Weights of a small transformer language model: rotary positions.
MLP neurons of a small language model. Each row is named by its layer, matrix (down: output weights) and neuron, and shows model dimensions 234-468. Each number is 500 + 40 x the weight over its row's rms, rounded and kept within 0 to 999. Numbers have three digits each.
A block is one neuron, or neurons of one layer that tend to fire together. After each block is what it responds to, as a language model described it from the Wikipedia text at the highest values.

L4.down65:560495473506467495527526541449482510462546448451465506560482530555456493507444518492519514537541441467516494458594478519577503483550499550526486532511499556529493490482478562489504495481552514474512468491493483459468512496546515529469538453566496522551490522435459426526488503443503457572467481501474498519494472528408507499473459494527553510450486484508399492491531552513439441472434526533516498488461473487522461489506547467472460482463442444564501492586543506487448442496459523452433506550521526509506551480513575532519454515512516548561512523533527459470526492503472556453483530498582478511489474479509500564469481462507471497483606443498529462484486495482514455455457463510473532523502538531510428536
L4.down132:486517521497476569566556582431485493538542421490501488465525513500496507440469507566452524477496497513495460492462426463540480452519583523527547470524462523517541513494455496488453511538469459501472446498478511453490488524504550496535460566486507485517445416526473554506543512471479495559510475387497503473471566473565467481599488465545460513511528448488363541500542508587565493500500495415464510458454512577511489505545469489600492521505490521488450481440541466510480496474480511523484515530492494514521541486491525487444530541522432574529443467478485485523496478544524513523479455526473506539562520463505473485546449423453520476547568501555483524432535489491511467553483467499560542493495498394517414493
L4.down1158:438463506503532540614503467470524537503526428574514531466485439468519530448468536501522554543521502476499537487479508504493472432472478521492509572515461510553522512462467525552487538519503498468549499510594517476431503555489439431540538505521481492635441541582527526460421383476495495452513447504540504475489477503455542498573554507495493520456540502526553520485482486471441488485551467504506486511500540495500511511570466465550570538448510524531542518412538458438468522451436471487525475438526538501476447476476450531553510405499477521510440511480546554464552523506570504514458513496493523523536479439487565438525494443569445528508480472477452490530568491386518463494394519548513409500450554535495476443
L4.down1223:515502540490488516496538550470431518554478440466500472410514486533491530514500454496500540513507487464527558548494475446535595496493497535521475443463505470567531498453563513418548566573451490536502552436516509446451566451494502490553500525520438490539496451534487522467528496441512497491467525526493477500532485496528571623508507579477484533534555488469397554467450471579506490503518494495534518465494563431552533479550474463536552474458492481479407525528491517536467517427527560423486563461481540488506465468457564551411465556477497482561495529523503497528496534490501474520418511484436437578477452588539441487500502472493501456531476483488475500489529534471559514509510509515534510429472478459483432472
L4.down1334:547539578540500504443432491473443486517474504399482525408503520510513439454410492513490479527436541490515533479455481583507501473559561517515490515471556523523467517548447474512535546532579530594492519507557417496466529546549533506466560543457491457515521568498469437571496453404466472518452460558568505484458462556440488457512578429557517498518560463437502437506507514484471491550487483485530512466476488500408493571464525431518477455511521576536482428449454466508412529513514446564531566558580486451482422505513441476503467486561478510475488465626462491512479513423561537496490474531431602497569488534558506567511480531445488536509489482465476418455546455466459475464482460488557531485451500532485518475
L4.down1402:434511514483518486528473502475486429508404556532546465551494518490503478595538388463530478480483541476467447514536594434509442479487513493511489506548456436486520565522462530431465504426493539445484491533488497491532484548532501487507481499525493525528518534424522486462534498535455454498549527554482526522511471542557537503490413493526511492546517514474512505536518597506504585536501502499434519498514458522487541493501550468450508483564521546466511500531479517556475526455459535444467487517502464501388468579435497479467499500465503441480428489529502530488534528463576460411519506584538484533461526463505537416471516513499444489536471517485541482556488495579533524449590497517402530494475529535509510486
L4.down2277:541465431449516429496476548462515498476556487482493526469530532519469458535504540494526544427459493514500471488543454571523552508550507490538469488509510570539510552557480526549446459569398458481506541496494494524521501550515527525522490472468495508491543450510440475489552515496425487421482519419593490536497517420447505534525496485537461471469491512518562552539529399490576516577550504473497535550491482560562514469499592429410536526492490543496513494495503500577502542567487582517506473483523442521491522477520561457477473552439470508480481508518531540558505470450514560472480497497512543493497525496468464479528528515518548518521589471475521426533485467516510491482532506432474522550496407537518454442
L4.down2588:470476488511483470492550588403471471545495426432483565425488524488452466511450454424505531491507484461482590453453508512465546485474578489478537465499447520503438505541397514477543512574502539542553501480520569471505489423495522499535551414509471402468501544533442555516511522461442526506518543492556536525537469537527481546536543525565513498485476447509539587505457466477493455455512432499502537442438552431497447444514460513546471510499506438476491525468507454544476581497549516458534593463489512537542493532549496522441483479534489462511538509509548511481449484497520493535550423500496535495557470473518471467508470557502463414505492456553488561508526483544511542501540515517487549465470451479521534487
Responds to: Tokens within sports biographies, statistics tables and infoboxes, such as club-name pieces (Wigan, Ayr, Manchester), table pipes, year digits, and career verbs like held, led, starting.

L5.down214:554496442493506509470512507514496461488468539507477498516584546507519557523501498525526490437523465499447488521452516457491450529521501522479500439480529544437479539561435499559529499425566506516455460566555438544493457533540562493442491475486566485530537486438463493507499504474532504534459502474432537535484571552494494502544431489489464482556473467467460489521540556440463484500577517521484516552536514483534482452467493474495503524514503549560488526485514589580517424436417579502451483551463462460513420534454519506515508499536455566513551442513534419500456518521510517542581512445454439524545432493528535629434544506447487611468563462570489504521422560537510559524516471506507441466499546425439498467
L5.down340:510529497550480493534501534466499559519500560482533470474555515486460593561421513524516523538605510532499495467401505533505431539518495565498505427515456554489533522508509445555486532378524546481508483551501425494494536507475489576535536449435521454456443538478427501490467531529502532436469455383477480565459485536477446539555448550530460480547466484539455442515498438546563519417505538444556426585542484436473458490493595447454453471498473494488544519425486470474477478509459540448447469527473446428521500482450520515505502480583531505527524406475490496496503492453459489522473532485461463464554510542510541501468529518508585487467478431553471517456430526507503485490531541475497482542449513435474512538
L5.down1256:504511476502572482475563501451447559485529562493475422505545503499511508479502546541504461514521499524423536492437514455557482472512502495504514435525437499480499547475462438527558553440512483471562519537536434530517491533533520522555497554491530558490508528492437509492471503538523456489494476448508491602510531543447540493538437475499485527504501535507453494481532479560461555525506537469429487494533466496538428530516480425510474484510535506533497496539505531534541470509446570508422417536476552469561450566523494518420573503530405533524574471568468508552463522539528560490480552447469518501474511511520543505495438519487455558453483423523553489541472535520564416483448543472556422508426535427470491523
L5.down1600:585569440465470515470528555458329556437549490470550493428481505478484506497509530528461501491513499540445562472460462505517475427545447520486481441528399462483551534536467521454475482458527533466538533531507494552525513541529557480489485542496560490497494532512442476533488530482517432459481442466509487547520506504476543479524458477488468595485500496465443495502523476527513508500536504512479431489544488484532439522501439485537531513478514493555481548488466532453530477487485573525457385463424530476530452549453497511494501499564489526496582439463497470547462525490471476502472532466484451524533482486523511566513483505469498509438494488543485506515474544503551498428533494442529464536488522476424511506
L5.down1644:516495491428569501494494532453431449577523516579485474532522504487459516551563547523424557485462513552484531531485547445458562488435573535518469570489474446572533548499519501530565479534455519418487501471489529491448552444449545520476446499497492510514544492477535508500520492478514517444481463541521404538561498555528547479490538521531532479531495537545528506469507527476536481482537535467504446474482524520548458518460555512508594566418464412581455463459527520435516507473488506508483529464508463521542513528572560489494483504530461557427584376495532563521497474514465512499453467488464480525465474488521508551405478514533443574565553547520458432512506504534531485512494576591515519476530552520586576550
L5.down1730:587478526521507458490450480491410472469488480445479472535527520458475581476536520547485466456456505449499593524520515444451534484539539493448463525479497540452549449463512509563540532572491511442496511498477526543504503527512539517484511483501493495407519483476442522500445519502553481546527483488502506459483516508441537485525503520483467499488490551503503501476503484543524466532567508479465424506560468510506438524516527434497626508522492467520428508563484564508502493509410485456511534490502492470527445524468489450542485509590459527479561441530513504614494550550481527490474518510440503500533468467514557577526559475447406580507511504538476507475457511557522472453478535483450519559512584527498521498
L5.down2136:470510563562549496523539509551502538468412550386521546481539526577562535432526494451530504526571500532530537487545522549554453494547514512461497441489510453454522545523500512549539524457506472502474516451468525486486452519488447499488445483541468445474456505557517520524516538449491519485554497485540437482504499514483512501502535512370515485517495545552527567434405510479568501479461515530544476479484473519485489518535495522420483534475489501503517508532482525537542498507535444489488525580492509495527492506459548495506551492486512493534445482469473548570515512523535507439422472431500564508447523522491466487495504507482524528530537485461531541526463537477494435457482518515551491510449434526478501431
L5.down2710:516582412512481506533543558450427555431588497474509525463541483496486506535432530476444554472540494474451539472441490484504408469526471535546514478479470510448558507537424579507550512489492479507477482540552439555471505498518514483480550471473514487493483538490486494494535505499477441497544496476435497474538500526456576527565477497453464501514448484468412446517502516536498476463544530526481493483496487470533495529498509471602518518541525504529491467468441534507548482509461564519471402489483463437551515562456459550491499489558422535454502480492545459548473519505474493471451543430483515463559522463509502579477525502531498507414513453514450561511476492524447515552503472500550469526448492449447498531
Responds to: First word-piece of a verb (or adverb) in predicate position, right after a subject, auxiliary, "to" or adverb, e.g. ch-ase, prep-ares, esp-ouses.

L3.down1218:582544514493504489492527499510515549527473451465487487451514523487525446487458486513503498507504502498409505535482523551515494511499526548583495519547527505469457429541449551485505530433448498502514493479486494508477491515436510454517493557435508493481488473495513565466482434512505485601486495478503519578462523512496486494431572433493492456503415431441520476451574431485472494508495501446500494482457428531513511548428503481543459517492497487444510545460487473500510439500554511504441512494501482457565441499470507488557502577491516445486461500478478515436480465532482534451486594484586579442487520565560513534543508526479541524495422514550568465566501566454450472539514530500526511498518472514476445555
Responds to: Fires on the end of a verb or on a following preposition where an action or event starts in narrative prose, such as comm-its suicide, res-isted, began to, after the war.

L3.down2445:520490481468523429455522464491515493459435579525536474556513439445479463480538520482573450551481556531491544431499506481489479530487414539478420545527454478489494534500519543553491525449521519451550445501543553488488498494473541510475561543537503505472490508465503486473445489522504534487536510501499479549509518545489482480519507448551509527494481454506455424538510567517458522521459478522544499488501549489471584536501531451483475478515457473551577515562517486525552544497486451533478504490496519512408487483419397478461427467525438482502502549436549549534463506511568560490493559486487548507524569482475471501520552517537476517511492490526532480599507459515508512501524523513410490536477525625473564466
Responds to: Tokens in association football writing where a club name or score is next, such as of/with/for before a club, separators in career stats tables, and score dashes.

L4.down434:473498463538506388526434434472525445452562523491488476445507463456480480613551577508505512492447500518501515524484428509526488597495500526418515473437446553491531537516449495422496513482440524533526556592440472511514514478485501588489538489473483509539508477558441526464574451502504534550545492454457524551559506545538486458513418478558553496575543431479553487509470510493455514417457469479425477449530520454478481559453529491490534499524498484522423516482518457528505485506544591517569455523531399521516523481519482517514481474529445487497524478551583473455531548525456476540534523536500525424474499441457467466499486482417492515525462510437439503479511530467419472549492482491461464525455468532462433531
L4.down445:565574481561514480466551564486512501508438483465512530503549492499419425450620527486508537506429510479436568479595517463485523457445520556468468442505512498446546560455500514518523531481510500456448488466483497447538496468510494472484550499448463499490529548440461525479463501481426461566487505540466500417509505460506528508471510462480473504495521496516473505502484488441511469472498507549495450506517425513468484460479592553526511477537534458516533508444476543454484541525470556512500551487536528477481470625485475555551507517560455527502491452443548478489487441502516428469474527495510493552453527490522474524479452509510503430439540547550551460600428484578567534498536552483521523527523494419444536419
L4.down716:510531444492528531477480521469519502515516495424512514475514531530486446467524522485492492488493418526462483488482505528549445493456557530482539523482524510462433545572563505443481540516503447533480489493499501471520507522519487465432500480491449512476483553480523481431475530557531554560477497484535472528458520561569513483479540472506497476453415507461475488520502543588490533492544495565477487401496431440482480561539484489488395461481501549452537476486582572487492472479510496405391472438463469461535432525537537479398572495469523444502499471549493510463505485489548431513462535542490518436556554529506505551486532560515532505485542572429544506510524468541514441522564517471579532499490485438487522452
L4.down929:480506493448456475452512441473494588478493499464509475416438504494513470570470508433522475488470546455481472488503473485482476548406508530535513456478499532504509470503489508538489529513470514584496475442482551506491529571465513467461465466503573537530586559418476419476587521554523497469510492463499515563511504493550580503491546493498499504454469439550479483489515488549493519531498555491447490430543544442502469486465428512466524551507535482440440518527474463523497500530453503487494480537599542531503410563497463528486477468464555547564451477577547513488519469561506467447483575556490538431529534463549509536499499503466488439516565455513514478442540495451429538541477556531505487518574534542509482476
L4.down1488:472444534508464518434470457539457482490508492563494470463475519514460597484498523497477577548520478547523449503526553477509487519527529488479638470603490556512571510537469428518496491505457473604578515539537535538523493493464510512509532478467504499532515485511444461480422511547601403462466501530455443575420502452548514460444504453601497583381492472463455466485471531544494453516477531479443489459515497493535490489513542475463525424507523462514489445449462486460466533573459551514463522518537451503497443450397556525599502541506497500531498486501464483524562545512505484470542419484535539474459495506486442509462512451579503558483498449527537438495529534562479489498498558521526534490444477533479485506
L4.down1593:508448487525496526468501429467480559533532538521467485493454482526454436479529551461409480490477542564563488497554478538443536523516484505567481499494506538451448385504558566462469526478526493483525434412488525503485545407442539476503497548486486445475515507533444431452534500513510444511483531545463563468575439436533492504560442546530471460471543470471532453532463471568497518443492534511569480525504525530477467408487474458424493467486565471482426416563484496416532514577433539473521550476482569493427470504493474499523509580480548440542471463471510471527533416497492519487443530481431512505490480490445478514477555445501500513545538569445528551544457559552487526525540576444499496535492488486506434514
L4.down2587:555503478513548533447449507513455512463549527547534401502486465477513532521578534446539487494510441487513492521500480457466459428482443504627462516574504462482580543421514503480484460477459476535488508507533582496436413484509460426510544536444516495494493573471493537498494471446493495488500544510486530475515501482489534512473455418444454494360495542419539537426474479564539508483507443441524502479426435457484505500518466487538453456489479533473429553494540504481510436484551552609492502517488532469531484452509462474521461501490447575417549508495479539490507501482470450514394513499453467455447475502443379516454494521511530496592519530451484534506566480499548519452408381514459524510458512494511477540
L4.down2809:456527528543561510517505463395447563450481472494556512490544533485533560504458530454439408473453506472496493433504509576536486523373474483446523503517500488435539518488433521439560511509552507461530470501484476458451514523540478511453462500482488419467484392563515522473507500500565445493425496435512499461477483489455509403511508508540450480479483452466454540479505523540549500488538561562493507536455419468526549511477507510527573492504492584534429482551448517493478471426449541491479462502501495432550482509496532445434479522509519521491521531505531516536519497520515470480479506415639500444524494479437428536482510481498487582413503549521535497500472493492484569548517494516539482545481506475490475512
Responds to: Main verbs or their final word pieces right after a subject or after "to", in narrative prose, such as suff-ers, began, signed, to sell.

L4.down217:552487504492514489561440483466537459458537533493473476532482518511440505464526526554485438510509494507552476499520568527614424491514534503439438490505512500473507473543460519464473581499526498408514549487519504503491498558559496477524487502476472431490461423555500508506509467492429505475567447494496403538561521476475469529510448454498436530441539480574556470535462517502475530485497509532473473556575530500448510482562464513403506471469436501498490481416530491505493477455508543516467553515541467422519524501412517436484501522420459516488485599465495449541493463533549514451515472461503473477527405508556502416427541501514521476528482554529485517503503555530545455474554511551544547538499519478615506536
L4.down654:513490546506552450530535488563450472508501489503486560524479560537561493473491580508476502497530570472523475536450536497512452511440458541501422466432398475506478542504533504477442502460498507499512468556537510504459425456440470483496547477568522538464553477426496487518482526574505531535456526464536490521516428523474523520523531481554450568517495470539469502461553470474482493532514390525484455480543523509518547458565545541482540468441434577489470458470434460443475490500422456473561454534478619571506454452500466502533583519517466588553527468445504564459525467534487527448467506485479534482447471556387484519417535464477475466407468459472502430439517475477466492460511554498457513504467546548491517470
L4.down778:467538488564516553502431450452477505525471503476567575530478546470501563466456531464517551501553462576466437496473474507538535473525506460455574467501494509490573545523482449460554524574537547571480493508507545552435534462480494511522567491494507518462532448463507550513548548468500459507595498470574423511496494550525485547463488435598443482414520546509529462478492478543407448556502521533538497475462487533507559515477488576480541416533529502407487477531491521451414531478519508529479466502528525576511474489472488492551530522512568520418400475525521516538523508489519547484444524494571546482495546514499422473403493520415518460484511486566393453515540427460515446529441520507458522552471487498472540428
L4.down1613:537495462527540492469469516488460470478473465506524445491443575541463484471548459512440449549484522560464528525512496469527520540474487483548502505511605466501500497493443524465518492487549456530448529496508498461449432523464524533557490513524502550514461417522498494567489506454526488502424434469491539497499550447568462528569494526554507519509489495479523504399522532487526499555547498516506559471504479511527519460506486497568447457529554441443504584439490528447509561443398505553560531526509449502506509508522476516497535470471506506551422539477488465546453480504574453507446548475538524472475482482532458477421539533468484465525491549451484527431460474469450546599415441489463577515427499480599447550
L4.down1944:527507461463514488464489519477474540438514488519520469490557485495548423495467552520519475492512507513455578487485482453430499509522517477523462511504523454482443489537540535510535584502490558449427447521404457425567497483468523512548505438518466485555511505490548497534512523482529544489554528492520502468497473452514481466592453465540493459544471454462493468507490448542519451565548464511479537450491508516448490509467497467546519479480505452530533575493468439504492578528457480553480509467495459554437476456477513531469501546504472509543482513486485531448490436431554522468458575539512529487535529552494535485528438470475458518541516520503551425481505509598482549609536527535420437487524424500519488482
L4.down2043:570498438453540548532516491513438442472516406508418460460488526489454502427456420526500467560493511486474527556506522521481465516519522489544461473527482513500478526455541509513501468497515502519518610465460516412512539473417443470516536468474544475541476576505565449456439478494436517562524496458440499512590537548541468513477487525410537499516439518549507473455532526533515427538471504502535511466499478549514452591546494537467506551539510442507522485464489535522472527559494517484465534462493514507518536492472436500467512473463549470519438529477481448430517517456439473517562483503473507499507487503466400591512543512479560521456449489497442475494520566546558443506534523481504565527572555443570493501
L4.down2421:475481464453485412453494432521509554537549587504447466461528488487457484496563525575562515544518490426520503603475485413453460503456569455519479522479536519533455553519527558518493473481433526438505582351527543527517437544487546456439492523484456526414482504513475498514479483516496532518462561580538521495484562469525549485543548473497475457567443470514458544530526517482544525537531424551493494486517516507528477486507590477484487551516452498472502553532465487591423483449570482506477531479414513452491575529551570543496524542509466556513563534463535501465564542483552549435518512568497407491551478487476565613451530435522483505472563503484398532568511490500485473524475475474447559478568496619528530518
L4.down2593:513410490496457481456585529543472432490445430491545433526546582522524446513449537488490521478499480561522515596483509518594421478519504504542509415425510485521486542520437506527475484438520476577579491456527455471462561548480480536513470473535478510515480533554526516397558541435513546503518416495450448519540593545589476479530432485537476482481560462500491504550549504429514529447419558536516453453547489513544469558488457475508434476528520489482483440485529495532522424450524513514476540440511529482430594487503515520516549459542526483463525593501513448530514513512525509451578458547483414503520496466487562460446534417509534508468496548486533539491571523520460524483488460492549541528497534507483514552
Responds to: Tokens in sports-biography and statistics text, such as stat words (steals, assists), career-section headings (Club career, Honors) and table cells, separators and numbers.

L3.down1224:516527452524538485568521536484537431423542484613518479496473410471527408506509515544492488549557473488516529448489570524528516513506503502426531394562481572490504429511533484516485525472506459509458492521511492534488507485464401518463502560556516495504521516485502417557469431485476453497444433445508549548474518492586536529454492461513399530486529515541514470510528470472458541531554491553550546479491542564485519518520506497544500474523475491468533460493486552524455466509503544545504540485478513448483547474585537507527474489494539420472493460509504458465463506474495574547470556524444516550513466486540539549515484523496531509494485544439464525499499584468480510483524488469488480514499506466503437471
Responds to: Separators and field-start tokens inside tables, stat lists and infoboxes, such as cells after semicolons, pipes, or spaces, plus section-heading == markers.